{"num_hidden_layers": 9, "hidden_size": 192, "num_attention_heads": 12, "num_key_value_heads": 12, "head_dim": 32, "intermediate_size": 768, "vocab_size": 620, "hidden_act": "squared_relu", "norm": "layernorm", "norm_place": "pre", "norm_eps": 1e-05, "positions": "learned", "qk_norm": false, "attn_scale": 0.177, "bias": "all", "tie_word_embeddings": true, "parallel_block": false, "init": "normal", "init_std_qkv": 0.0361, "init_std_o": 0.00849, "init_std_up": 0.0361, "init_std_down": 0.00849, "optimizer": "muon_variant", "learning_rate": 0.00163, "lr_mult_qkv": 0.7, "lr_mult_up": 0.865, "lr_mult_down": 3.0, "beta1": 0.95, "lr_head": 0.00398, "max_grad_norm": 1.0, "warmup_steps": 200, "schedule": "wsd", "decay_fraction": 0.938, "decay_shape": "linear", "final_lr_fraction": 0.0, "batch_tokens": 8192, "max_seq_len": 128, "doc_mask": false, "train_tokens": 91020000, "max_steps": 11111, "dataset": "wikipedia_en"}
MLP neurons of a small language model. Each row is named by its layer, matrix (up: input weights) and neuron, and shows model dimensions 64-159. Each number is 50 + 12 x the weight over its row's rms, rounded and kept within 0 to 99.
After each neuron's rows, "fires after" lists the tokens most often just before its 100 highest values on Wikipedia text that the model never trained on.

L2.up690:30 63 31 61 57 58 43 48 49 56 51 24 48 33 53 72 46 58 41 38 42 59 69 65 48 53 56 78 38 50 53 24 35 48 59 49 52 63 33 55 51 59 29 43 77 45 56 60 50 51 34 61 41 68 43 58 44 33 48 39 51 38 40 41 68 54 47 67 31 57 55 55 33 48 55 70 34 40 37 56 57 61 48 60 56 62 52 38 66 52 43 36 38 51 49 66
fires after: " the", "g", " The", " Mar", "k"

L3.up715:48 36 29 54 36 55 73 51 47 37 50 52 17 57 35 48 50 62 49 50 39 58 34 37 52 72 53 54 34 45 48 50 66 53 57 22 38 53 38 51 56 51 50 70 68 63 29 31 38 66 39 39 60 56 49 55 56 54 34 67 55 58 38 29 30 54 32 79 48 51 49 70 37 61 51 43 58 66 47 45 47 56 34 57 49 60 40 31 48 50 43 57 45 48 36 42
fires after: " M", " m", "it", " D", "iv", " F"

L2.up34:46 39 49 63 59 62 51 74 48 37 63 57 47 44 31 25 59 55 47 78 35 53 57 49 59 44 68 62 56 56 47 51 53 42 53 30 20 35 59 50 41 44 72 38 61 35 59 47 56 63 46 34 50 49 42 43 53 42 43 55 59 52 19 49 42 36 60 48 56 32 35 51 33 65 28 38 41 45 38 56 69 46 32 52 56 53 34 39 47 54 65 53 40 44 52 50
fires after: "g", " Al", " G", " Y", "r", " B"

L3.up713:44 64 62 59 38 55 54 51 43 38 74 51 34 53 42 67 54 41 40 64 46 53 53 51 60 42 44 33 36 62 55 34 61 48 59 46 62 52 58 53 30 71 39 29 28 36 73 49 56 48 49 59 39 52 27 60 41 60 44 58 45 59 51 29 27 49 46 60 78 50 54 45 79 44 49 65 67 57 57 63 50 50 35 38 60 56 50 38 47 40 68 54 54 39 47 34
fires after: "r", " S", " T", "ri", " cont", " R"

L2.up621:24 46 51 61 62 71 25 58 66 58 56 35 47 48 45 52 55 46 41 44 74 39 57 63 49 22 63 33 51 61 56 18 69 70 61 46 59 42 64 61 67 55 68 41 53 36 56 51 52 51 48 43 54 21 54 42 75 43 52 54 55 47 43 53 43 52 58 53 52 48 48 58 44 50 59 64 44 68 36 43 56 38 33 54 55 43 56 45 31 54 41 54 66 44 74 49
fires after: " (", "-", " \"", " ", " un"

L2.up67:58 56 62 43 56 60 51 61 60 61 55 56 42 51 66 55 44 45 52 46 80 45 57 30 48 42 40 36 48 55 40 27 78 52 44 16 48 49 52 35 64 69 63 42 45 52 42 57 40 68 62 78 55 43 39 51 48 69 34 62 58 51 41 59 46 68 62 56 35 47 66 60 44 55 26 54 41 50 62 66 29 69 59 50 50 48 58 66 17 38 44 51 72 52 60 39
fires after: " (", "-", " re", " \"", " with"

L2.up148:65 50 52 39 59 67 50 49 44 57 65 46 64 54 23 38 49 50 33 44 41 46 58 73 30 49 33 47 53 50 44 53 70 74 36 20 53 48 50 44 72 48 54 55 56 62 55 40 35 52 47 60 48 66 60 68 73 44 50 58 44 66 28 58 48 73 51 49 39 37 46 52 74 53 65 51 62 44 27 80 40 56 38 51 52 45 65 42 50 49 61 52 42 52 73 64
fires after: " (", ".", "-", " \"", "\\", " O"

L2.up256:69 47 56 34 53 58 68 66 41 50 41 43 57 40 54 30 51 71 39 41 50 44 56 56 49 59 64 53 51 50 51 41 70 59 59 58 48 48 55 51 53 28 46 68 64 49 20 60 49 60 67 40 36 49 58 50 74 60 63 50 33 50 68 44 51 26 52 48 71 55 65 47 67 56 34 48 25 52 41 55 65 58 58 48 58 46 38 62 56 51 59 47 44 25 46 13
fires after: "-", " C", "l", ":"

L2.up650:48 53 59 63 45 33 55 54 36 52 51 39 51 45 42 48 50 47 28 43 43 32 25 42 42 38 30 63 43 66 37 28 58 45 52 57 57 58 48 55 45 50 42 57 53 68 42 32 43 38 34 52 53 34 40 54 47 64 44 57 51 54 36 39 74 45 50 69 52 51 66 54 21 37 32 57 47 64 33 55 37 44 71 44 78 58 33 73 31 37 58 50 34 65 60 51
fires after: " A", "ew", "a", " E", "g"

L2.up335:50 39 52 71 52 53 56 52 53 49 51 67 61 60 62 39 48 59 53 54 57 67 41 55 38 53 43 57 46 73 46 51 59 70 31 51 74 56 55 52 57 57 52 44 52 63 47 29 39 76 54 65 35 56 44 61 43 35 30 61 41 54 47 30 53 54 53 66 57 29 39 43 36 61 41 45 26 38 45 54 32 43 64 24 53 49 57 76 45 50 60 45 41 47 49 59
fires after: " m", " ", "a", " M", " k", "A"

L3.up467:45 48 65 35 47 61 69 49 46 49 60 44 47 66 51 65 61 49 57 66 49 43 56 35 66 49 59 51 41 39 67 55 60 45 33 45 43 68 36 39 38 36 52 41 45 60 37 46 58 46 71 55 55 41 52 31 37 38 79 65 49 66 34 37 97 37 38 61 47 44 31 61 32 49 40 42 57 50 34 38 41 59 50 44 54 49 30 40 43 55 44 48 56 46 45 66
fires after: " E", " K", "ar", " B", "en"

L2.up158:50 27 44 50 81 61 43 54 74 57 59 55 37 51 45 46 65 48 46 47 67 40 46 64 83 34 30 44 45 49 41 59 54 52 47 60 64 39 38 45 28 36 41 40 46 42 52 61 60 59 57 37 44 31 57 56 91 39 45 57 42 36 47 44 63 28 45 48 21 57 46 35 50 79 72 34 49 52 42 51 60 70 67 53 68 53 62 64 38 57 61 66 50 33 56 52
fires after: "re", "r", " g", " p", " l", " s"

L3.up571:49 40 46 40 42 70 46 77 44 56 41 45 47 56 18 27 71 41 39 48 42 30 30 51 62 59 31 35 60 50 58 56 34 56 53 54 36 40 48 54 45 51 88 45 46 63 49 41 43 59 63 46 56 45 40 53 34 61 55 54 57 33 53 42 75 28 42 61 34 50 60 60 65 55 49 57 47 76 43 38 14 57 37 48 54 52 49 57 28 45 57 53 61 54 73 65
fires after: "ar", "re", "r", " p", "ur", "er"

L3.up684:42 51 69 52 53 32 50 66 63 43 45 43 39 71 72 48 39 52 58 53 36 57 53 27 32 51 33 66 44 38 29 33 52 55 61 46 37 49 59 48 65 40 64 56 48 41 41 36 41 55 49 30 60 55 64 57 39 35 66 66 72 50 47 49 48 27 48 52 87 21 63 53 42 53 32 52 53 47 47 58 64 45 39 54 50 49 46 57 49 46 63 62 51 54 56 50
fires after: "iv", " C", "c", " D", "r", "ol"

L3.up745:61 55 38 39 58 61 60 26 67 60 54 45 54 37 52 71 40 49 47 50 53 38 65 52 28 46 55 61 46 33 60 68 53 44 37 37 42 38 43 39 44 61 70 84 49 65 63 51 41 42 61 66 53 63 80 39 53 48 73 49 38 26 29 54 40 66 58 56 54 49 36 52 39 39 66 41 34 53 37 57 50 74 51 58 61 35 38 63 39 59 37 63 52 31 71 48
fires after: "ou", "um", "iv", " ar", " was", "ver"

L2.up430:45 61 46 44 59 46 64 74 60 29 47 50 59 59 42 44 33 49 43 51 46 22 52 45 39 30 51 63 40 32 50 55 67 59 26 49 29 48 75 42 57 64 47 43 74 56 38 45 54 54 39 47 33 37 49 54 47 33 58 47 51 49 67 58 55 36 41 54 47 60 86 46 47 66 27 57 47 51 34 64 62 65 40 70 48 49 27 51 42 66 58 26 59 52 58 45
fires after: "o", "ol", "c", "he", "am", "an"

L3.up184:51 68 62 46 60 56 55 33 76 57 62 62 46 34 50 31 42 51 35 68 61 60 37 52 73 54 50 64 62 25 55 50 33 55 40 54 46 44 51 46 69 48 59 61 27 48 36 45 44 66 55 37 53 55 43 65 50 58 61 44 56 44 65 50 76 44 50 31 52 56 57 71 43 49 48 35 61 44 68 58 52 57 46 78 44 39 28 55 49 69 50 84 31 49 53 46
fires after: "o", "al", "ad", " Re", "er", "ac"

L3.up12:48 34 43 75 44 43 33 64 48 53 50 46 55 43 71 40 54 59 30 47 55 64 75 39 68 46 55 55 51 46 50 48 68 41 20 45 48 49 60 55 40 63 33 59 55 41 37 40 26 76 55 53 48 48 52 55 50 54 54 65 49 30 44 57 28 49 38 57 64 47 39 60 46 61 43 29 60 46 65 44 60 23 53 49 50 67 59 48 30 37 43 51 47 35 63 44
fires after: " p", "p", " M", " J", " comp", " G"

L3.up685:34 28 38 45 37 41 79 34 54 44 60 60 40 56 43 70 48 46 34 61 63 52 73 50 35 56 47 60 74 55 45 48 47 30 51 39 61 43 38 49 50 48 38 48 55 40 38 50 55 49 56 49 28 50 50 34 70 56 37 53 68 41 64 64 33 42 21 52 35 24 26 55 51 71 49 50 58 67 60 59 45 64 24 51 60 59 41 44 57 60 45 39 24 47 66 49
fires after: " the", "t", " at", " m", " in"

L3.up545:45 46 39 62 53 48 44 50 27 40 38 44 63 57 58 49 45 51 42 42 59 52 49 50 49 46 43 46 74 43 44 41 67 42 28 46 73 53 68 34 49 41 54 43 43 43 37 53 57 40 69 56 39 68 39 51 49 54 67 57 42 56 70 40 60 75 48 51 48 36 47 43 51 75 53 59 34 48 34 43 57 55 46 55 23 59 47 50 22 43 64 54 49 61 46 61
fires after: "20", " h", " m", " F", "7", "f"

L3.up188:54 46 43 59 46 55 41 49 52 51 66 51 56 50 53 42 62 74 61 41 81 47 40 50 57 55 43 46 54 42 56 53 50 31 47 49 59 57 56 40 49 44 44 72 70 37 43 42 57 48 36 71 54 54 72 60 64 55 43 37 41 40 45 10 62 51 59 70 44 45 39 44 39 56 50 44 56 40 69 57 50 44 40 35 54 59 42 67 45 58 42 61 52 43 53 46
fires after: " K", " U", " l", "at", "iv"

L3.up120:42 64 41 67 59 63 55 26 47 66 57 45 45 67 56 57 49 56 70 55 49 76 37 71 82 54 47 65 60 58 48 42 57 36 62 54 42 26 56 45 65 50 72 43 63 42 51 33 62 42 32 43 41 39 41 49 29 53 40 42 32 55 27 49 47 49 46 50 25 33 50 28 71 52 58 62 58 55 54 38 46 64 72 54 59 58 66 55 35 39 66 52 60 62 44 44
fires after: "or", "ud", "od", "re", "g", "o"

L2.up599:56 68 53 55 48 51 68 58 60 55 54 37 39 44 49 46 42 83 52 37 44 50 47 43 53 61 53 36 49 44 51 50 58 54 72 48 32 42 54 39 29 36 65 47 44 56 34 46 56 58 46 43 34 49 59 46 43 44 54 40 46 54 52 60 47 47 53 52 64 53 68 45 43 39 39 61 18 89 47 56 42 51 55 39 54 58 39 68 59 33 59 46 49 52 55 27
fires after: "ou", " st", " W", " w", " St", "op"

L2.up341:53 55 65 59 55 74 47 48 66 41 47 41 46 54 20 56 29 47 48 76 36 53 46 70 58 54 29 37 56 26 57 41 44 52 51 70 59 53 55 26 61 62 46 47 60 45 43 39 72 59 47 56 26 74 24 32 43 60 65 46 44 60 41 45 51 45 53 58 59 37 77 60 50 70 61 37 53 46 45 37 54 58 49 56 46 53 56 55 42 56 50 65 61 52 72 64
fires after: "ac", "ic", "c", "h", "is", "f"

L3.up414:44 57 41 49 35 41 44 50 57 63 63 42 44 61 46 60 39 60 56 55 67 53 64 43 53 35 55 50 53 52 48 52 46 62 63 72 42 44 64 45 50 37 48 48 69 51 16 43 62 53 55 26 22 53 52 47 68 57 43 48 48 81 39 38 50 53 54 53 22 64 61 36 45 48 54 51 42 38 70 56 60 56 44 18 51 40 40 42 50 38 61 62 39 57 61 13
fires after: " St", "t", "at", " st", "ad"

L3.up692:69 53 55 47 45 65 65 51 47 40 33 60 58 46 31 28 52 67 57 68 28 56 54 60 49 54 57 48 52 46 46 69 46 70 52 65 62 50 31 76 64 37 32 48 63 42 41 70 65 66 66 30 36 19 47 50 60 53 55 42 47 49 36 34 36 59 45 47 83 61 59 47 47 64 66 52 34 51 52 60 49 53 54 56 48 55 27 45 37 54 65 60 52 35 46 51
fires after: "-", "l", " T", "om", "op", " b"

L2.up524:67 55 78 35 53 55 43 60 54 52 54 54 48 60 72 36 47 28 33 53 70 49 40 82 62 28 40 56 45 63 56 44 50 44 58 31 26 56 47 70 53 50 45 32 42 63 29 34 46 60 52 47 48 52 39 43 46 55 38 54 40 52 40 29 78 48 63 72 50 64 57 46 45 44 22 50 53 63 53 45 41 62 61 66 51 62 48 67 48 51 55 54 42 56 57 54
fires after: "ro", "e", " E", "y", "a", " J"

L2.up685:57 50 63 31 42 60 41 64 36 55 51 48 62 50 37 36 59 55 55 61 59 35 41 45 26 52 41 30 42 43 39 35 61 79 45 36 63 51 60 30 67 78 50 58 39 51 36 40 61 54 55 59 62 50 78 55 42 51 62 46 45 33 38 70 36 77 48 69 48 50 41 55 51 55 27 56 51 45 60 53 56 51 39 69 49 44 33 60 27 31 46 58 59 34 52 49
fires after: ".\n\n", " (", "\n\n", " \"", "'", "-"

L2.up15:50 43 58 46 48 43 41 81 55 39 53 42 59 14 63 33 48 44 64 48 50 46 58 45 76 48 70 67 59 45 41 38 51 50 55 41 68 65 62 37 51 58 75 42 49 23 49 66 56 52 35 29 61 54 45 56 72 45 40 61 37 57 32 58 79 32 45 54 31 40 58 17 45 67 64 57 46 49 40 31 47 54 51 63 59 52 55 47 48 51 47 50 50 58 42 34
fires after: " g", " G"

L3.up550:45 66 58 77 36 64 33 60 56 52 59 37 43 28 51 38 57 57 42 35 58 42 35 55 33 45 50 43 24 54 50 39 65 76 51 50 49 53 52 26 49 44 49 37 43 54 50 48 52 45 74 73 59 58 44 65 62 51 45 50 55 46 40 74 38 58 53 59 48 36 74 68 52 39 50 65 61 63 15 67 18 50 57 42 38 35 47 54 51 38 44 50 70 43 55 51
fires after: " (", " \"", " un", "==", " p"

L2.up612:55 65 49 45 43 37 48 49 25 53 52 59 47 63 68 37 56 44 39 65 45 37 44 44 44 48 46 38 45 44 49 49 71 40 35 55 50 57 45 39 55 24 71 41 54 52 47 49 62 64 65 46 52 62 58 35 44 59 62 67 48 25 22 58 64 45 55 82 57 45 52 39 45 72 65 60 54 53 45 33 33 58 58 25 49 45 33 41 21 40 42 67 58 49 64 65
fires after: "e", " P", "ar", " B", " p", "p"

L2.up561:34 51 57 64 51 67 35 53 61 62 31 66 44 60 40 54 52 35 31 66 29 60 48 67 44 31 34 56 54 47 48 52 48 59 52 46 67 46 51 56 56 56 68 53 38 27 70 39 69 40 41 33 48 40 48 58 57 31 47 54 59 70 48 51 39 31 58 56 40 32 44 22 54 55 37 43 59 66 61 56 52 58 30 52 47 57 41 36 40 44 38 62 37 31 48 54
fires after: " S", " s", "S", " T"

L2.up177:60 52 77 64 48 46 53 45 53 38 84 52 37 48 50 54 66 26 46 23 31 52 36 60 37 65 58 63 38 62 68 60 55 55 43 32 45 43 63 46 43 57 43 42 45 62 59 32 53 55 32 75 48 55 37 69 34 44 67 46 54 53 82 51 46 51 35 59 56 30 43 45 27 49 19 50 45 48 33 57 58 57 55 41 61 72 37 54 55 49 43 66 32 38 44 71
fires after: "o", " M", "a", "e", "c"

L3.up106:44 31 32 55 40 63 56 48 64 41 58 40 55 61 52 61 52 78 62 38 52 50 67 39 56 68 34 42 39 46 42 49 42 51 57 41 49 39 47 35 69 52 47 65 72 53 47 58 46 62 48 51 53 41 57 37 84 54 43 59 19 66 45 47 30 51 29 66 84 27 42 55 65 61 69 47 62 52 56 48 68 63 34 69 48 35 49 36 42 60 64 44 41 53 46 72
fires after: " m", " w", " the", " M", " it", " "

L2.up161:42 49 66 60 52 52 58 56 50 43 31 45 78 59 18 36 54 66 43 52 50 54 43 71 30 59 32 62 47 62 40 28 42 68 28 57 38 40 54 66 45 40 36 72 42 32 29 60 47 36 51 55 44 34 46 51 69 54 38 53 38 59 48 49 33 55 33 35 64 38 60 65 65 54 44 63 36 39 49 51 59 53 54 50 53 45 58 54 44 49 64 54 65 49 49 42
fires after: " E", " O", "-", " C", " S", " T"

L3.up288:32 51 57 58 65 38 45 54 48 48 50 43 62 40 54 65 40 45 44 62 40 42 23 44 80 40 63 65 47 33 41 50 45 44 35 41 40 47 56 46 54 57 33 51 36 45 30 15 53 48 69 33 61 51 50 63 48 33 29 51 60 51 31 66 48 44 36 79 37 47 68 52 32 68 16 63 40 50 71 59 75 52 45 67 42 36 57 69 44 18 65 62 60 50 45 56
fires after: " e", "a", "y", " A", " E", " Le"

L3.up316:36 44 38 63 35 60 36 48 83 41 51 68 63 70 40 40 42 51 57 67 70 48 37 47 45 57 68 41 48 45 34 48 62 72 48 73 62 48 46 47 64 46 40 34 35 34 46 34 38 46 59 56 42 62 34 65 52 55 61 47 46 68 71 57 72 63 43 52 54 43 48 31 41 58 66 32 45 32 58 43 40 56 59 58 42 58 63 49 68 66 43 62 56 60 30 64
fires after: "l", "cl", "ac", "c", "re", "ad"

L3.up36:45 35 26 62 41 52 38 58 38 38 38 53 51 58 56 51 73 43 51 68 50 44 39 59 57 41 63 38 53 44 27 41 54 51 64 72 49 46 66 54 59 35 59 49 44 80 47 39 68 54 44 41 58 43 54 59 46 60 36 50 40 71 54 29 27 44 70 38 52 44 45 43 45 45 23 35 50 37 40 39 47 43 66 34 45 57 86 74 60 42 81 70 43 58 55 43
fires after: "d", "h", "r", " st", " d"

L3.up219:37 34 41 47 67 44 60 54 42 52 60 43 58 42 56 49 58 50 53 61 52 59 32 25 61 51 28 46 29 52 50 29 67 45 47 47 66 47 49 28 65 54 43 46 47 84 56 41 52 50 57 38 61 40 36 42 58 41 42 53 45 54 52 58 55 50 28 78 40 56 47 75 41 60 66 50 40 55 38 56 48 28 58 43 85 32 45 53 39 36 67 57 60 42 58 49
fires after: " A", "f", "A", " e", " E", " I"

L2.up548:54 59 67 48 41 22 42 46 39 46 49 41 34 46 43 53 57 51 46 62 54 51 65 54 34 47 53 68 48 59 52 52 48 53 48 33 38 64 53 53 36 51 48 60 53 41 36 43 66 61 72 74 61 45 59 38 59 41 66 39 79 42 23 55 53 44 76 63 62 48 37 54 57 63 47 68 43 40 63 53 32 60 37 52 40 55 37 52 22 41 36 47 63 36 68 73
fires after: " B", " ar", " b", "e", " pl"

L2.up159:26 22 69 57 63 58 54 56 52 44 65 42 44 53 61 50 41 54 52 55 64 26 16 50 66 45 35 48 60 34 48 34 55 48 41 46 67 52 53 39 34 38 62 34 56 52 32 59 61 43 53 04 48 48 56 27 54 58 42 58 42 60 61 52 44 64 56 47 55 43 26 53 33 56 62 52 58 33 37 41 61 47 44 57 68 41 30 52 24 61 52 76 62 30 58 43
fires after: " F", "f", "F", "ct"

L3.up575:36 44 47 36 42 41 53 73 34 42 40 31 61 35 31 49 61 66 37 34 55 35 39 52 48 52 48 54 71 69 37 57 69 39 39 24 84 30 51 28 51 48 54 72 55 53 42 50 49 44 57 48 34 49 55 26 44 83 58 64 55 55 54 55 47 60 57 45 57 62 32 38 56 51 58 49 38 68 40 41 51 40 29 46 72 39 64 60 44 70 48 25 66 48 42 62
fires after: "20", "0", "9", "7"

L3.up531:48 58 38 53 51 59 58 64 55 52 36 24 49 73 53 39 68 56 64 33 63 59 53 59 83 33 78 58 60 43 67 45 52 55 58 36 75 60 43 58 37 52 64 43 38 33 45 51 56 58 48 60 43 62 59 43 47 37 27 62 49 46 53 56 46 32 51 51 59 30 48 46 48 52 44 45 51 64 30 48 32 53 38 56 32 63 62 48 19 49 66 69 51 66 57 33
fires after: " G", "ar", " L", "and", "ol", " H"

L2.up563:67 58 43 45 54 59 45 33 41 51 40 39 43 43 58 71 50 72 23 69 41 50 43 43 35 45 37 54 16 74 60 47 46 30 52 42 61 59 39 49 63 77 60 40 44 17 54 71 52 33 59 28 55 54 32 67 44 55 51 58 53 66 52 34 59 51 44 61 48 31 43 46 36 23 45 53 56 66 58 39 56 54 61 39 81 66 61 48 53 53 52 50 59 33 55 51
fires after: " R", "r", "s", " T", "h"

L2.up124:63 70 49 38 48 62 34 54 51 66 49 50 58 56 57 55 71 53 43 59 56 34 57 49 56 20 55 66 44 55 33 57 49 30 32 47 67 34 46 69 48 51 58 31 49 66 44 62 50 45 76 56 53 57 40 61 60 62 61 40 41 44 54 53 33 53 59 63 50 57 41 38 55 59 56 60 43 70 46 51 43 62 65 44 71 57 41 55 58 41 47 52 47 40 64 56
fires after: " B", "e", "R", "S", "H", "B"

L3.up703:58 76 39 57 33 60 69 47 58 50 69 30 50 28 58 73 39 47 60 45 60 41 36 55 58 53 36 35 51 47 39 50 83 49 65 55 57 69 56 37 30 63 53 42 56 68 18 59 53 54 58 64 47 34 53 59 55 46 62 71 50 53 56 54 36 56 51 60 26 28 26 52 43 43 64 34 48 86 65 58 44 47 49 45 42 47 58 48 28 71 45 49 54 45 48 62
fires after: " f", " F", "f", "p", "l", "ur"

L2.up509:40 40 38 44 22 55 33 57 54 40 60 14 55 68 53 66 65 58 48 37 40 58 70 53 30 53 58 36 67 36 54 32 51 69 42 54 43 54 46 53 71 62 46 18 49 54 49 40 59 49 61 53 42 63 55 65 52 67 58 39 58 43 46 38 61 37 59 60 68 49 33 37 30 41 52 56 67 52 35 65 26 31 54 17 60 36 37 20 57 70 63 52 25 66 52 68
fires after: "ar", "an", "or", "at", " Mar"

L3.up267:49 69 72 49 47 50 53 52 53 67 60 32 57 70 56 51 39 52 63 73 39 37 52 53 62 40 31 47 41 73 44 54 65 47 49 43 40 62 42 47 45 47 73 52 41 53 56 32 51 67 42 54 38 49 60 59 57 56 45 54 34 41 54 57 72 52 61 45 42 44 68 46 81 62 55 45 40 56 39 45 36 55 54 47 63 46 48 64 60 53 59 52 81 32 59 32
fires after: "c", " re", "t", "g", "as", "re"

L2.up395:57 37 52 58 56 58 56 56 25 53 73 29 61 56 53 23 48 51 38 41 30 54 44 42 41 56 44 44 81 43 20 44 65 45 48 51 60 52 35 35 45 57 56 48 48 49 65 51 39 54 51 74 51 55 46 45 66 49 36 59 38 50 85 54 46 33 73 48 60 71 37 51 57 65 48 51 53 57 49 42 64 44 78 56 54 29 47 60 55 53 51 33 48 57 74 47
fires after: "es", "ic", "ers", "en", "in", "al"

L2.up632:51 41 44 50 55 42 55 60 36 27 38 46 58 36 47 50 48 69 31 62 40 63 45 55 47 65 61 45 54 42 41 40 35 86 64 46 53 44 54 76 63 29 31 44 41 40 50 44 54 54 42 36 60 33 61 52 42 58 38 47 51 53 55 33 63 38 42 47 70 55 45 51 56 55 59 46 53 63 44 40 42 48 44 33 58 61 63 46 45 61 72 55 50 47 31 66
fires after: "ar", " O", " G", " K"

L3.up688:22 43 48 46 54 37 45 29 52 52 39 58 46 60 25 58 66 63 37 44 66 55 50 38 51 50 50 54 47 58 43 35 64 53 59 61 46 68 41 56 53 65 46 67 56 49 46 57 64 27 70 24 49 78 62 73 46 41 56 56 59 35 59 30 52 47 47 76 45 51 50 52 50 54 36 48 49 46 60 77 44 62 33 57 62 53 34 29 67 50 62 64 39 31 50 56
fires after: " the", " H", " The", " h", " an"

L2.up143:48 46 58 51 21 62 47 60 63 35 52 35 51 57 61 47 42 62 62 51 46 57 62 52 44 96 33 40 49 67 69 52 62 45 39 55 58 57 55 50 55 60 42 25 48 58 28 40 52 39 40 62 47 55 53 34 52 50 52 61 68 42 57 58 43 32 48 43 62 31 51 34 32 62 55 50 52 44 62 59 44 37 48 62 66 47 46 53 25 48 36 51 29 51 43 61
fires after: " m", " M", "at", " J", "as", "an"

L3.up547:68 57 48 64 46 65 55 49 67 45 65 39 59 34 60 38 34 48 60 52 34 50 35 44 47 50 51 32 54 46 55 64 48 48 53 70 64 63 41 46 61 31 50 37 47 45 43 49 38 58 75 62 56 38 32 48 52 29 58 36 14 44 57 33 36 58 68 72 52 58 53 55 59 50 50 52 54 68 60 38 54 54 38 50 45 50 58 52 43 55 45 62 55 66 72 29
fires after: "s", "f", "ions", "ers", "p", " p"

L3.up537:50 32 38 42 66 47 58 70 50 42 46 49 40 50 45 61 44 41 39 76 54 69 53 51 66 62 68 64 63 35 57 55 49 61 40 43 43 67 58 47 40 68 29 56 46 44 51 42 36 57 49 38 61 52 73 53 68 56 37 69 74 59 54 49 61 30 69 65 53 48 44 40 78 56 60 39 53 54 47 56 38 65 29 36 54 46 41 60 49 58 43 50 61 46 18 39
fires after: " G", " g", "G", "u", " K", " D"

L3.up251:52 37 35 52 55 48 55 46 45 50 29 45 78 51 73 51 63 63 33 70 46 60 55 70 38 56 55 54 52 51 54 31 67 49 47 61 48 54 56 46 22 55 47 49 72 45 67 28 50 66 60 40 52 26 48 58 59 52 46 77 51 35 65 34 27 31 40 55 49 32 51 28 54 42 41 75 34 57 35 62 60 37 56 45 57 54 80 58 55 51 53 43 33 49 25 65
fires after: "r", " D", " d", "o", "ro"

L3.up747:58 33 45 69 50 55 48 48 42 34 64 36 45 58 60 27 37 61 45 56 71 58 50 68 29 59 55 54 61 29 41 57 66 60 43 46 43 51 34 40 56 52 44 60 67 58 47 47 57 58 68 65 51 60 47 63 23 52 57 49 52 50 49 45 39 66 52 55 42 44 29 56 67 65 63 44 54 57 68 54 39 38 45 53 32 57 46 45 57 45 29 35 53 50 65 52
fires after: "p", " m", "A", "F", " M", "f"

L2.up78:44 55 52 59 63 61 51 58 42 72 47 36 55 51 59 78 46 39 53 68 66 50 43 33 18 43 56 30 42 49 51 54 59 63 43 49 46 51 59 38 76 55 75 37 56 63 42 58 40 60 68 65 73 45 61 63 56 31 32 49 33 58 31 58 44 73 44 57 57 36 49 56 62 48 55 64 67 58 58 64 40 46 51 75 62 65 45 41 44 43 35 43 52 57 54 47
fires after: " un", " \"", " (", "t"

L3.up696:35 50 46 78 48 42 51 38 47 59 49 28 63 49 37 59 47 58 38 63 57 40 29 57 44 43 64 76 50 36 46 46 57 38 59 25 40 59 36 48 50 63 44 69 55 43 47 62 65 43 51 35 63 49 56 63 33 53 31 45 53 39 35 38 60 43 59 52 53 50 61 48 48 47 54 50 57 38 48 36 40 61 40 67 57 52 28 41 75 29 45 59 52 39 72 52
fires after: " Un", " the", ";"

L3.up333:58 51 39 30 41 57 42 54 32 48 38 71 71 45 58 64 33 60 55 56 39 44 56 50 50 50 46 51 51 52 71 52 41 25 49 68 48 38 44 51 39 32 52 46 42 31 31 32 79 66 45 51 61 43 49 65 72 58 44 54 52 52 49 58 47 54 35 73 55 54 42 51 70 54 48 67 44 59 77 32 66 51 36 47 27 62 47 47 55 38 64 65 50 41 31 37
fires after: " |", " E", " e", " /", "%", "|---|---"